config = dict(
    num_hidden_layers=13,
    hidden_size=256,
    num_attention_heads=3,
    num_key_value_heads=3,
    head_dim=128,
    intermediate_size=1024,
    vocab_size=4096,
    hidden_act='tanh_gelu',
    norm='layernorm',
    norm_place='pre',
    norm_eps=1e-06,
    positions='rope',
    rope_theta=10000.0,
    rope_fraction=0.5,
    qk_norm=False,
    attn_scale=0.0884,
    bias='none',
    tie_word_embeddings=False,
    parallel_block=False,
    init='uniform',
    init_std_qkv=0.0383,
    init_std_o=0.0,
    init_std_up=0.0383,
    init_std_down=0.0,
    optimizer='adam_atan2',
    learning_rate=0.00123,
    lr_mult_o=1.18,
    beta1=0.9,
    beta2=0.98,
    lr_head=0.0084,
    max_grad_norm=2.0,
    warmup_steps=489,
    schedule='cos',
    final_lr_fraction=0.0,
    batch_tokens=65536,
    max_seq_len=1024,
    doc_mask=True,
    train_tokens=317900000,
    max_steps=4851,
    dataset='wikipedia_en',
)
MLP neurons of a small language model. Each row is named by its layer, matrix (up: input weights; down: output weights) and neuron, and shows model dimensions 0-127. Each number is 200 + 40 x the weight over its row's rms, rounded and kept within 0 to 999.
After each neuron's rows, "fires in" lists the words (lower case) most often at its 100 highest values on Wikipedia text that the model never trained on.

L10.up670,192,102,176,204,188,179,242,235,174,136,169,277,214,177,258,191,251,221,105,188,208,227,157,189,226,195,294,192,231,181,281,197,165,238,110,194,206,193,188,238,182,289,251,211,275,208,139,194,260,129,183,264,265,226,186,230,174,183,192,226,192,162,269,158,280,197,198,206,149,186,126,184,240,198,219,194,119,251,229,233,172,263,229,172,179,173,190,209,126,152,217,221,156,204,246,192,160,164,193,176,188,239,210,191,186,149,202,221,202,266,179,193,216,195,193,209,182,164,192,292,205,248,286,256,166,229,162,185
L10.down670,183,220,224,204,122,167,235,159,183,210,221,211,252,275,187,267,189,131,163,198,195,189,187,214,210,202,255,252,176,227,170,174,193,293,257,247,190,286,220,178,253,149,196,124,153,225,163,210,155,179,126,116,176,181,190,164,232,164,183,182,142,228,189,250,251,174,207,235,196,173,170,189,217,140,228,191,180,136,116,185,199,198,152,162,195,211,217,187,228,213,177,215,216,275,197,309,244,186,182,211,177,223,110,238,194,214,202,256,126,221,252,212,137,259,178,186,250,160,180,212,216,194,159,174,177,260,240,147
fires in: "the", "and", "to", "early"

L2.up778,282,217,209,181,184,217,220,193,202,192,185,138,130,182,245,176,245,154,161,124,233,199,245,184,239,237,187,224,246,289,232,211,150,262,130,151,275,223,184,159,185,159,196,224,126,243,205,236,276,192,172,252,228,277,214,262,162,217,147,173,193,195,210,184,223,172,189,166,174,253,238,272,178,156,132,242,224,259,251,193,167,174,284,264,206,234,176,181,213,183,200,217,307,192,213,145,124,151,154,207,179,189,199,171,169,189,145,198,249,231,207,181,174,225,176,183,255,124,149,266,201,208,260,199,221,147,151,195
L2.down778,203,244,209,156,305,121,224,281,203,182,215,148,182,159,213,164,166,156,205,241,225,228,231,228,218,163,170,215,194,159,199,181,107,144,170,211,194,178,229,157,237,191,148,217,204,238,207,280,272,249,201,228,301,192,182,194,187,146,150,135,241,198,126,168,270,132,151,112,258,166,182,171,180,239,233,201,192,185,180,141,258,181,187,161,166,287,157,214,170,274,237,181,263,254,165,252,212,125,225,236,208,138,220,177,235,150,163,204,203,277,226,172,206,192,201,231,198,135,217,187,283,182,259,197,232,237,164,256
fires in: "to", "of", "founded", "from", "corner", "hosted"

L6.up41,199,149,188,233,247,203,191,204,156,232,182,219,233,202,172,195,206,238,188,227,222,249,154,284,234,250,166,180,182,189,220,211,215,149,165,162,224,211,140,235,240,179,149,231,281,201,225,270,158,121,186,234,278,144,258,172,278,168,164,219,187,206,279,180,114,136,226,283,228,182,169,209,162,170,193,165,160,113,192,259,165,227,194,167,157,205,178,236,172,158,236,167,217,132,190,161,228,189,199,183,209,227,138,259,126,223,243,189,128,193,207,179,241,179,210,170,134,174,193,125,207,242,194,154,158,240,226,150
L6.down41,174,161,160,206,184,190,247,158,207,211,141,234,111,210,196,159,231,254,224,258,360,176,251,229,135,199,281,192,221,219,239,189,214,235,259,200,171,268,239,205,289,171,211,173,166,242,179,212,176,234,146,232,157,203,205,249,202,173,155,200,155,284,191,120,187,229,217,260,193,275,198,237,135,200,177,234,191,197,176,153,119,270,165,242,192,225,165,176,190,223,175,172,204,135,160,187,151,126,156,217,215,255,206,229,151,214,181,278,187,192,184,218,191,228,222,273,224,169,170,229,176,228,187,246,174,203,265,112
fires in: "or", "and", "has"

L2.up947,281,178,231,190,182,169,170,160,251,230,229,213,204,141,196,202,203,289,220,159,240,211,281,273,142,193,122,171,178,159,216,163,204,107,226,133,193,217,233,195,168,203,239,174,167,214,153,190,147,177,249,191,177,238,210,215,179,204,177,186,156,155,217,204,224,212,198,217,234,215,188,183,254,205,135,168,210,233,192,237,217,202,243,82,169,144,230,267,164,196,240,245,189,160,193,171,150,247,260,132,187,135,245,144,217,167,180,245,161,204,191,197,252,148,194,264,204,197,134,201,167,283,221,122,186,130,199,203
L2.down947,196,279,205,232,183,250,218,199,298,257,239,225,158,134,180,241,287,163,220,175,267,210,252,143,228,172,122,224,226,196,238,176,172,100,156,237,203,132,256,188,174,180,139,195,212,231,143,172,201,152,207,209,227,165,162,205,236,152,165,132,193,237,198,265,218,163,226,218,222,159,140,249,259,220,218,201,171,265,183,122,201,198,193,175,243,128,149,171,242,258,240,196,149,198,245,212,193,200,192,183,133,206,229,142,189,213,181,187,181,215,205,245,220,190,133,200,192,208,195,139,221,281,197,165,227,206,214,165
fires in: "of", "left", "right"

L6.up163,253,232,231,135,138,237,126,128,216,187,282,193,166,177,171,205,214,156,236,195,235,308,279,207,247,209,123,193,250,223,234,169,183,204,196,233,184,212,242,213,241,220,147,247,209,111,171,171,171,206,234,184,176,177,216,217,245,236,249,225,167,230,244,218,132,225,181,239,201,173,160,176,255,153,168,83,246,173,187,253,165,247,279,190,179,213,192,128,193,215,203,220,205,187,215,186,148,174,224,209,140,276,203,109,164,208,167,257,212,205,162,214,226,233,218,215,193,183,254,186,177,146,184,174,220,168,160,205
L6.down163,245,183,159,197,164,239,300,255,235,118,242,220,192,231,188,219,159,232,204,180,199,224,182,134,235,234,158,156,216,195,135,128,150,119,217,161,135,237,233,232,221,244,172,195,203,120,209,200,200,181,190,123,132,216,226,209,164,204,210,171,253,244,220,202,181,247,178,151,238,186,181,231,184,215,225,178,242,187,150,280,159,230,163,226,106,179,137,233,251,200,131,236,188,271,185,162,150,181,205,233,225,210,130,147,188,220,164,252,195,206,159,172,205,195,189,279,204,268,215,168,222,177,158,206,155,223,191,188
fires in: "finished", "of", "was", "started", "ended", "is"

L5.up483,174,201,180,214,201,194,191,177,137,166,152,209,179,188,166,137,206,259,219,215,242,226,231,226,216,184,192,132,219,259,245,247,213,164,213,202,176,211,178,316,238,224,163,257,225,212,206,168,184,153,256,150,172,183,229,215,237,225,246,238,193,177,151,120,131,221,304,161,183,261,133,189,155,154,196,179,153,149,86,169,147,201,190,144,163,181,214,166,214,177,164,177,238,193,183,78,212,178,248,149,182,160,219,227,209,208,166,210,194,173,291,158,278,278,210,207,115,172,179,228,225,189,262,246,177,162,197,112
L5.down483,228,256,147,231,208,100,237,230,172,233,164,229,202,213,202,175,190,201,212,186,247,162,238,208,285,210,157,159,165,185,212,190,193,235,178,234,235,157,145,199,221,93,245,246,163,174,227,123,183,212,251,176,195,158,136,239,149,252,244,155,232,292,213,192,142,215,188,228,163,275,238,218,108,227,207,212,210,167,179,212,219,238,250,163,180,208,202,170,233,134,238,250,214,209,182,246,184,223,219,191,183,170,161,151,188,260,170,240,167,209,255,128,180,233,193,228,260,203,191,163,285,214,165,175,226,185,269,279
fires in: "has", "have", "also"

L2.up343,166,131,225,208,243,168,258,258,151,237,245,242,264,171,230,138,214,142,254,135,204,186,214,191,240,217,204,149,204,195,174,203,160,265,199,183,205,266,178,138,143,273,133,215,137,158,230,178,254,228,190,153,256,227,236,230,117,162,233,198,236,219,260,198,220,138,177,178,145,186,211,233,197,267,211,221,219,200,158,190,137,155,227,237,202,223,192,199,184,135,193,184,214,205,195,102,162,234,208,247,144,266,176,254,146,158,195,208,227,220,232,137,268,215,219,132,164,163,192,216,157,159,193,200,159,190,228,151
L2.down343,166,41,248,114,193,224,198,181,174,158,176,191,212,189,157,188,247,192,118,227,230,224,156,233,177,197,182,235,166,182,214,255,248,130,166,214,211,118,240,246,212,251,234,247,301,162,167,203,176,230,253,193,228,276,106,186,262,282,207,245,202,193,185,232,209,214,148,135,252,204,217,244,163,221,224,191,204,195,224,233,162,176,184,208,144,210,178,178,147,160,193,220,150,239,178,191,243,245,234,288,146,215,231,250,164,174,173,198,245,167,192,191,243,133,224,192,233,188,174,174,204,191,203,185,303,192,192,225
fires in: "born", "to", "from", "polar"

L4.up958,236,150,112,163,180,204,245,212,146,262,188,266,218,169,188,137,194,231,186,277,280,162,112,214,281,212,195,90,173,158,258,208,193,167,193,214,156,193,270,287,250,169,241,190,276,228,160,241,160,173,163,249,204,274,203,248,280,282,237,214,157,164,160,221,228,109,130,143,225,205,207,186,243,231,150,222,104,153,229,215,214,218,166,154,237,158,226,214,133,144,155,243,279,220,182,205,194,248,244,181,211,240,192,198,266,199,177,234,145,233,252,211,200,165,176,215,223,239,237,209,245,255,166,154,231,205,226,169
L4.down958,220,146,177,213,199,208,243,208,218,226,230,212,207,175,211,183,204,231,160,252,493,199,194,271,229,165,170,126,209,225,218,211,163,181,240,198,178,224,207,274,243,160,205,285,173,216,180,166,163,110,230,211,193,170,284,211,239,220,201,217,200,120,172,232,206,169,189,117,168,177,239,160,247,189,173,207,153,186,243,235,147,234,192,180,191,169,190,192,164,174,270,195,159,226,257,185,219,236,261,242,191,220,170,238,186,138,162,227,189,238,226,211,204,160,187,164,203,233,230,200,266,214,192,177,217,177,232,78
fires in: "for", "at", "to", "rothii", "synonyms"

L4.up904,264,219,247,213,231,198,205,228,173,218,164,233,262,253,223,139,222,210,133,211,219,185,233,198,222,223,238,199,185,208,215,268,138,186,170,169,265,264,184,196,212,218,143,200,224,137,255,206,249,190,257,141,301,207,226,246,206,148,177,215,210,177,157,141,209,128,184,128,118,184,189,183,119,229,126,149,259,166,209,182,157,194,215,241,202,257,199,228,175,197,189,190,237,186,173,202,185,174,170,145,128,202,251,199,194,179,159,222,134,217,223,218,171,212,151,140,227,169,291,166,152,215,194,134,213,228,226,138
L4.down904,263,223,209,180,152,120,217,195,260,225,239,235,224,184,253,212,245,150,183,217,186,272,211,178,219,179,184,237,243,142,205,252,189,225,220,172,194,152,243,238,150,199,201,185,224,175,191,230,207,256,178,181,191,202,226,216,154,196,212,206,218,269,234,151,193,159,268,227,133,242,165,268,213,214,163,211,227,170,225,205,231,105,266,265,210,249,227,282,149,225,202,273,107,130,200,170,129,195,209,185,224,132,174,226,191,172,254,244,164,290,215,183,206,207,207,235,161,180,169,206,202,166,192,195,116,311,158,195
fires in: "university", "of", "at", "from", "studied", "studies"

L2.up907,174,122,140,182,156,239,202,219,179,158,137,163,155,124,123,155,178,282,189,221,181,161,246,255,154,235,220,217,189,238,234,153,246,217,229,181,214,142,211,219,289,265,177,262,192,137,291,213,204,210,202,205,190,253,251,246,172,177,149,311,172,210,193,95,130,203,190,193,150,184,196,181,191,84,225,140,202,212,144,269,236,240,263,206,197,252,244,195,167,154,173,152,207,237,266,183,145,172,214,253,212,218,218,215,159,211,169,228,174,210,180,206,272,201,219,181,187,169,128,230,220,200,181,228,184,221,164,182
L2.down907,200,201,222,196,210,313,201,168,233,178,144,233,175,222,153,258,196,215,171,230,160,214,181,233,226,248,221,174,125,134,213,172,148,208,216,109,202,116,258,190,310,188,218,237,166,248,225,206,181,235,163,211,188,173,203,201,228,189,132,210,205,203,236,171,221,172,235,217,146,249,176,182,171,147,221,162,173,169,226,193,188,161,114,259,154,230,174,157,131,152,229,265,204,168,181,136,170,181,158,252,217,188,235,181,251,231,105,224,135,224,235,232,214,199,253,192,286,192,219,198,198,177,274,246,185,146,189,299
fires in: "and"

L2.up840,274,169,175,215,173,131,257,151,228,205,127,270,225,226,222,196,179,173,206,162,177,207,268,177,231,198,163,204,260,158,211,241,226,218,215,143,302,266,145,202,168,173,187,226,238,150,133,253,179,192,191,173,281,246,212,236,205,221,162,244,198,117,142,275,292,214,273,208,148,96,175,168,228,224,150,272,205,215,170,235,230,219,164,214,192,182,179,238,203,133,166,167,190,185,181,193,195,138,275,176,187,144,254,173,242,219,126,264,204,235,209,174,241,264,240,139,202,209,191,267,166,255,193,157,211,166,233,228
L2.down840,166,205,183,221,216,226,163,204,203,235,176,254,263,234,203,205,267,170,146,151,240,157,204,146,212,216,197,217,195,180,186,127,149,193,155,219,224,147,194,219,187,187,225,199,242,144,111,228,174,219,130,319,186,245,203,209,192,269,136,228,201,181,208,227,173,257,189,264,192,202,271,201,139,172,171,182,180,163,202,223,125,178,222,192,213,183,134,191,207,176,203,168,88,244,203,216,237,231,231,141,237,234,241,215,206,260,127,206,183,274,106,224,222,136,200,231,148,228,229,201,194,184,207,194,183,208,175,219
fires in: "to", "robert", "john", "peter", "lord", "9"

L4.up310,289,215,174,211,106,233,259,214,117,189,191,196,125,140,200,158,235,254,263,251,173,210,170,195,228,205,249,213,248,234,213,215,204,216,201,199,217,187,237,214,218,168,173,167,273,166,121,217,204,173,194,160,168,214,208,197,163,213,256,212,173,175,243,220,149,232,163,208,203,171,182,175,265,158,209,145,107,249,164,206,166,308,280,205,240,98,229,173,129,220,139,268,203,266,205,159,224,182,190,196,179,200,188,200,196,256,172,200,204,166,206,169,249,114,267,191,232,230,162,165,206,216,167,225,203,175,176,243
L4.down310,223,245,128,212,142,150,207,203,186,197,184,209,256,213,118,276,145,231,233,191,366,255,176,177,130,285,160,200,212,155,266,161,228,253,178,208,218,204,198,204,176,251,229,182,158,243,137,216,226,161,173,193,171,228,196,181,175,123,219,183,249,207,214,253,247,183,208,255,163,153,190,247,268,199,174,238,177,222,140,241,183,246,282,189,231,183,169,219,190,203,179,235,269,257,232,127,165,164,229,170,236,207,292,128,168,218,182,123,174,176,187,273,204,201,228,244,213,276,218,207,260,245,175,241,174,247,194,268
fires in: "family", "more", "mother", "personal", "of", "whether"

L2.up785,181,201,215,200,246,262,159,178,99,227,157,212,237,229,196,130,152,251,208,193,213,210,166,271,258,209,215,146,249,195,198,207,207,179,245,184,230,174,177,243,169,178,108,271,267,266,223,249,199,190,222,196,233,169,237,229,231,228,156,171,151,245,290,157,190,154,252,229,243,170,166,149,175,161,196,260,226,270,154,258,208,238,224,198,108,209,208,177,190,188,201,237,170,262,262,174,243,192,214,211,216,176,210,234,251,141,228,204,164,188,162,211,277,238,170,251,137,199,253,139,201,200,196,246,217,265,265,237
L2.down785,195,159,153,153,258,241,159,227,163,245,210,163,221,235,208,202,183,286,199,215,210,162,155,222,149,252,216,151,218,190,167,157,184,200,217,247,193,240,151,170,232,256,129,245,205,207,213,222,134,206,153,222,273,148,224,149,142,157,196,216,208,262,230,204,201,230,162,203,137,225,102,255,233,253,141,210,224,181,177,177,201,210,126,168,247,211,238,218,182,127,206,251,204,221,228,127,242,221,114,263,160,249,234,185,202,259,262,237,248,142,124,194,143,260,240,225,195,201,156,161,176,117,203,212,257,201,174,262
fires in: "later", "or", "often", "also"

L5.up584,240,164,176,189,220,166,113,226,204,203,200,140,200,261,131,247,145,267,211,192,201,278,212,245,173,158,145,158,220,169,217,215,207,122,276,246,199,197,193,242,312,234,202,219,210,117,178,191,157,152,204,188,147,228,216,169,135,245,235,211,213,218,250,213,224,167,241,174,191,276,165,184,194,207,160,168,232,244,221,225,152,142,309,192,189,223,213,161,219,183,169,127,152,203,182,181,197,234,222,193,182,206,192,190,193,165,174,299,217,228,186,213,281,194,142,184,196,171,225,273,145,202,167,178,163,158,184,197
L5.down584,263,195,200,229,161,219,228,184,285,215,231,227,171,265,221,179,269,217,151,136,214,303,239,207,198,251,159,172,219,196,196,179,208,254,271,182,174,204,229,230,169,164,199,181,210,102,141,154,292,160,200,205,191,149,153,206,148,265,221,198,222,229,180,271,170,221,202,217,233,195,213,126,229,218,94,142,196,161,207,148,161,256,222,229,250,167,207,217,205,190,174,207,185,205,215,188,176,140,214,215,143,210,213,164,185,116,247,174,218,211,172,170,179,150,225,183,241,249,163,168,243,241,248,142,215,225,228,308
fires in: "of", "fp"

L6.up781,289,164,180,170,157,170,179,159,121,223,198,219,149,136,162,169,245,242,191,163,192,244,190,239,289,173,158,168,262,200,174,231,196,236,170,169,197,231,196,163,264,179,161,187,146,244,146,100,165,116,194,232,235,206,248,218,280,228,248,268,167,186,183,317,204,161,185,154,167,160,231,194,237,156,172,185,190,214,143,226,153,239,255,149,143,172,165,243,167,236,188,167,182,177,213,159,236,151,202,151,224,279,173,216,183,197,127,246,174,186,217,213,273,172,171,187,214,179,192,263,192,227,173,234,188,189,202,227
L6.down781,179,181,214,275,175,177,189,155,232,270,210,230,165,154,148,175,216,147,125,202,387,239,207,184,247,160,180,214,219,199,199,269,221,234,248,196,218,143,203,207,140,166,183,146,205,244,232,227,173,172,195,224,154,201,175,249,219,261,182,202,222,165,192,195,189,208,184,167,220,199,204,201,201,214,210,241,237,167,142,211,126,282,208,176,251,203,195,196,232,218,259,167,276,115,177,207,127,261,165,135,178,229,183,200,215,248,262,208,190,161,295,158,217,234,233,150,131,107,248,178,229,310,217,125,192,211,228,182
fires in: "more", "high", "less", "of", "most"

L2.up330,293,212,168,184,189,147,289,235,119,242,248,207,196,255,248,174,251,178,124,226,253,197,230,218,298,185,238,138,180,225,206,218,213,208,136,204,201,240,218,274,117,183,196,182,188,137,140,258,193,130,173,247,158,246,223,268,164,248,208,166,201,137,166,203,227,141,145,205,240,193,176,190,167,199,90,276,210,222,162,192,211,312,241,205,189,221,244,205,243,201,206,178,219,227,201,134,214,175,203,199,187,163,151,147,238,161,176,227,159,146,223,204,206,166,178,186,109,192,241,229,209,155,127,233,250,133,189,179
L2.down330,250,141,221,230,196,176,216,193,168,237,177,219,169,143,269,183,167,240,212,246,348,212,192,162,250,149,160,200,203,204,101,204,225,235,138,214,172,209,113,145,162,274,175,205,247,231,158,278,186,220,252,204,144,148,265,195,180,239,162,238,154,163,138,232,201,192,187,221,193,157,227,249,240,175,123,252,267,194,174,233,213,272,255,204,203,266,236,247,201,166,181,198,196,174,193,169,254,201,198,236,239,183,213,186,209,167,200,261,159,182,168,234,174,207,255,270,161,204,174,242,216,176,238,232,183,129,235,109
fires in: "such", "to", "of", "born", "than"

L2.up418,219,126,179,163,148,251,168,157,193,195,202,230,240,131,200,197,232,242,186,214,226,201,221,214,267,75,211,114,261,219,182,181,174,165,249,233,200,201,215,222,186,190,270,199,236,219,230,157,197,144,174,254,190,222,194,267,214,176,213,217,172,147,174,191,216,203,204,272,129,212,191,107,164,164,133,184,112,189,215,203,192,147,253,223,76,232,201,267,243,199,197,201,187,217,303,186,162,166,239,223,167,231,176,157,176,187,158,251,184,208,177,188,222,214,126,229,176,202,278,225,206,165,201,201,210,106,122,199
L2.down418,167,189,159,168,188,223,212,312,196,221,238,178,152,200,215,218,195,161,188,189,220,171,162,183,167,173,220,193,209,189,178,273,209,182,209,239,160,139,161,177,216,147,136,179,144,157,240,171,214,172,266,114,137,145,183,212,215,251,155,213,216,228,148,132,220,180,228,242,194,162,238,257,183,170,234,182,197,187,202,178,191,189,188,208,240,177,150,202,156,198,246,268,234,272,190,188,151,149,186,252,203,229,196,126,168,208,148,115,202,213,260,216,175,248,221,259,200,181,182,263,186,251,271,198,238,150,213,184
fires in: "released", "produced", "written", "directed", "created", "captured"

L5.up980,155,146,156,233,176,173,214,265,176,241,230,183,217,113,130,196,172,256,173,210,204,217,192,288,168,188,201,209,242,154,232,155,211,179,216,172,231,207,206,159,224,183,185,218,208,239,217,227,115,182,194,211,290,279,267,220,272,229,203,160,198,143,244,159,212,156,225,230,183,209,198,183,191,154,174,232,133,106,191,193,219,300,259,219,197,149,152,222,195,146,204,214,206,243,241,181,200,232,165,245,287,209,157,223,196,204,163,166,193,175,170,200,228,179,151,192,145,162,169,169,161,164,136,234,195,207,247,171
L5.down980,190,178,176,215,192,356,212,209,231,208,163,210,184,170,250,208,206,194,184,226,253,169,169,228,165,308,221,184,163,227,164,105,115,198,232,258,195,172,206,134,217,197,213,247,233,221,246,171,255,212,144,224,250,186,145,202,195,191,185,220,216,178,217,267,183,164,260,174,170,181,177,140,244,199,210,221,235,172,197,176,164,175,142,238,251,194,227,142,189,230,206,236,189,189,156,201,138,137,231,217,189,207,197,245,217,177,167,213,184,230,226,264,162,249,129,205,241,170,229,164,210,270,201,244,229,210,204,303
fires in: "and"

L6.up256,189,201,159,290,191,217,162,176,148,219,204,201,203,169,247,117,257,181,272,245,223,169,161,155,155,226,181,178,238,138,288,272,241,203,172,207,208,227,179,258,207,204,231,270,207,174,186,231,245,97,185,281,260,216,229,270,221,204,151,229,242,158,308,219,236,210,201,239,243,192,193,153,159,220,233,226,216,252,239,215,151,221,268,301,134,220,188,152,195,128,198,193,227,154,210,98,182,149,142,156,237,190,198,216,207,233,178,241,228,227,185,204,261,215,240,170,213,181,182,126,103,223,150,196,233,151,219,212
L6.down256,160,249,258,165,197,246,271,159,208,199,142,220,204,171,213,261,160,198,181,176,264,196,235,199,233,228,270,193,194,215,265,177,222,157,179,170,171,171,172,194,208,257,250,266,225,128,193,206,215,215,224,218,210,168,131,197,228,195,227,213,192,248,197,180,253,262,171,224,166,216,160,234,195,208,198,184,219,200,236,232,246,173,197,237,218,107,193,168,159,190,142,181,161,227,172,229,193,191,249,238,264,165,177,191,204,117,231,288,244,216,187,229,86,199,188,214,142,187,210,140,281,266,234,287,198,209,221,201
fires in: "he", "she", "and", "western"

L4.up52,256,266,156,224,191,188,194,182,202,239,198,169,216,182,137,221,259,272,168,269,239,182,197,217,216,145,193,158,210,162,174,166,173,109,230,164,177,164,213,260,153,145,248,271,207,198,241,157,161,159,200,231,259,232,157,217,214,190,156,204,159,178,208,202,142,211,220,205,145,160,190,165,181,120,158,190,227,109,244,266,246,166,183,173,158,203,149,278,195,181,221,205,146,268,237,261,191,184,195,213,195,244,144,159,182,251,147,223,229,267,142,247,173,129,218,180,188,208,132,136,216,164,146,176,240,167,256,189
L4.down52,235,225,162,162,219,231,207,268,257,177,181,155,265,136,170,224,188,227,183,257,359,215,229,273,201,208,176,84,178,130,274,208,180,211,157,145,192,116,230,209,128,152,254,254,213,233,159,217,159,231,244,282,178,228,193,225,199,176,196,233,169,215,208,194,196,173,162,224,205,198,171,199,208,151,181,247,243,223,189,213,235,187,192,190,155,215,194,154,250,194,198,239,194,166,169,275,162,196,155,308,188,215,185,195,245,261,93,182,258,251,259,120,179,227,210,163,212,194,120,171,235,158,145,173,200,201,214,242
fires in: "but", "said", "because", "decided", "so"

L6.up656,236,232,128,178,185,165,174,222,146,234,221,158,193,185,138,194,182,179,277,236,196,220,157,271,306,219,182,132,287,147,187,272,222,183,125,278,225,169,229,204,271,135,249,228,209,158,147,218,271,143,182,219,209,252,183,192,178,167,146,220,237,139,286,170,203,218,265,177,259,146,265,200,133,156,132,219,213,196,205,198,72,181,271,193,169,184,228,161,243,166,145,165,182,187,166,133,199,192,186,182,194,147,145,208,196,249,234,203,223,210,169,159,226,224,243,255,94,193,188,104,140,235,210,209,156,205,175,177
L6.down656,217,159,204,134,269,250,234,181,189,215,224,232,233,173,125,261,170,179,140,221,137,184,215,197,259,198,244,187,171,183,199,146,186,242,248,183,228,176,217,208,190,257,212,137,140,178,176,187,253,241,229,169,148,240,222,113,186,204,234,208,165,242,88,210,251,175,169,158,216,141,230,191,261,187,182,206,181,262,285,193,226,190,172,245,213,192,261,250,138,182,254,188,217,197,224,164,157,148,299,211,106,198,198,224,284,195,205,78,253,180,152,229,234,233,194,119,254,167,189,194,242,199,219,177,167,244,161,239
fires in: "of", "it", "see", "in"

L2.up871,251,200,158,111,215,165,193,202,169,205,175,210,174,264,167,234,154,215,237,212,211,228,253,146,256,198,188,182,217,235,281,142,212,189,201,199,194,185,249,220,280,131,243,182,174,198,143,117,185,209,180,230,227,256,249,161,263,197,217,165,180,204,248,171,224,149,188,161,172,176,197,209,222,157,203,203,200,200,152,222,195,210,257,120,199,212,167,242,253,208,193,161,180,166,278,229,207,181,171,150,167,227,217,137,131,222,126,320,209,256,252,159,268,241,211,277,175,207,174,281,114,285,238,208,162,159,156,144
L2.down871,209,279,164,256,190,148,192,216,188,277,116,215,197,210,188,229,145,220,184,165,342,216,175,199,186,182,219,221,157,232,236,238,280,265,124,257,130,179,179,189,178,182,180,206,180,155,152,177,252,219,186,221,217,162,217,195,157,200,190,135,269,162,210,206,261,225,207,114,190,189,236,245,214,208,167,214,222,238,265,230,286,219,279,196,238,151,169,175,219,155,169,183,177,164,194,143,138,209,177,136,211,205,186,189,125,242,234,245,246,201,223,200,203,138,197,215,278,277,168,213,144,162,194,228,225,225,170,197
fires in: "number", "age", "of", "length", "total", "transport"

L2.up921,238,130,163,193,194,194,273,204,191,185,167,227,192,123,215,197,160,196,198,238,208,149,169,281,195,232,192,179,219,274,213,142,200,171,214,140,200,196,270,148,191,201,219,235,197,165,134,241,254,125,164,238,274,166,237,269,188,202,168,148,211,173,275,167,232,129,168,200,197,125,220,181,209,194,146,206,166,240,196,188,138,212,204,201,192,119,228,264,150,151,194,219,184,199,230,167,200,168,192,161,225,213,232,265,161,176,190,188,189,227,246,228,236,191,116,170,222,221,152,226,186,286,168,245,250,266,187,233
L2.down921,227,205,124,228,171,175,228,140,236,222,230,156,231,246,178,224,200,166,170,100,238,239,181,207,199,142,237,160,180,184,195,209,262,128,204,150,188,167,254,139,194,260,200,206,203,289,103,192,205,235,171,173,203,197,118,193,190,164,149,183,188,155,164,141,245,202,206,178,221,182,216,181,205,168,289,215,197,157,256,191,248,214,223,138,205,189,239,188,158,190,191,201,254,143,218,242,178,203,181,191,206,173,206,166,233,137,174,261,208,218,192,222,200,201,224,231,205,141,191,245,166,208,141,202,201,218,140,224
fires in: "or", "and", "n"

L5.up299,199,204,121,169,200,206,226,231,167,181,204,236,191,129,194,177,209,162,147,203,216,125,176,248,224,200,201,205,184,281,249,193,190,270,219,196,186,174,187,159,229,228,175,240,238,150,188,189,161,209,247,147,226,150,252,163,247,250,211,281,191,232,205,146,184,214,190,273,225,127,162,228,223,141,238,254,243,159,161,180,197,264,288,205,164,190,166,152,163,148,238,193,253,262,161,183,195,279,213,228,281,315,185,193,183,212,193,261,153,234,224,196,287,211,173,159,137,218,245,220,192,236,167,232,261,182,212,219
L5.down299,168,198,202,251,157,336,249,230,228,161,154,181,237,203,129,237,190,277,185,282,220,215,174,226,159,202,183,115,168,127,213,183,201,182,227,241,205,112,175,143,201,118,239,250,209,188,212,238,160,192,136,224,178,192,222,176,267,115,161,235,240,193,220,215,174,263,192,221,238,224,173,164,166,215,200,161,223,187,242,176,168,258,130,207,154,195,161,175,149,116,170,206,189,171,213,176,183,142,163,264,217,255,236,204,183,239,149,250,225,212,151,193,200,198,229,192,212,201,245,149,159,212,205,139,143,200,216,255
fires in: "and", "have"

L2.up562,194,109,192,184,141,240,149,117,176,234,174,211,131,240,232,106,182,170,159,154,174,212,199,209,249,199,237,137,231,255,194,212,182,219,299,224,311,218,157,237,235,218,194,293,239,223,242,173,209,189,115,254,141,280,187,267,182,132,201,261,143,177,186,162,153,224,187,239,212,276,238,202,203,126,200,170,152,249,185,188,193,163,267,135,100,184,169,192,241,221,162,178,228,184,225,191,198,153,158,222,216,173,158,208,161,187,179,264,158,204,183,192,164,160,154,205,184,175,215,181,221,187,255,216,161,160,117,211
L2.down562,171,149,180,218,169,231,123,143,189,229,268,241,147,179,226,187,229,196,158,251,169,198,262,191,183,140,157,149,181,198,158,298,146,269,180,241,279,192,156,217,269,219,163,208,179,266,256,196,241,218,263,208,165,126,132,181,221,127,180,185,190,176,230,190,206,269,125,198,229,216,183,260,129,242,226,188,215,183,200,177,207,176,236,147,135,163,186,122,273,228,182,218,209,216,103,203,212,214,148,142,245,195,171,188,179,122,178,177,240,202,148,230,173,188,159,198,126,190,234,191,216,233,199,200,159,176,162,268
fires in: "received", "written", "wrote", "produced", "receiving", "earned"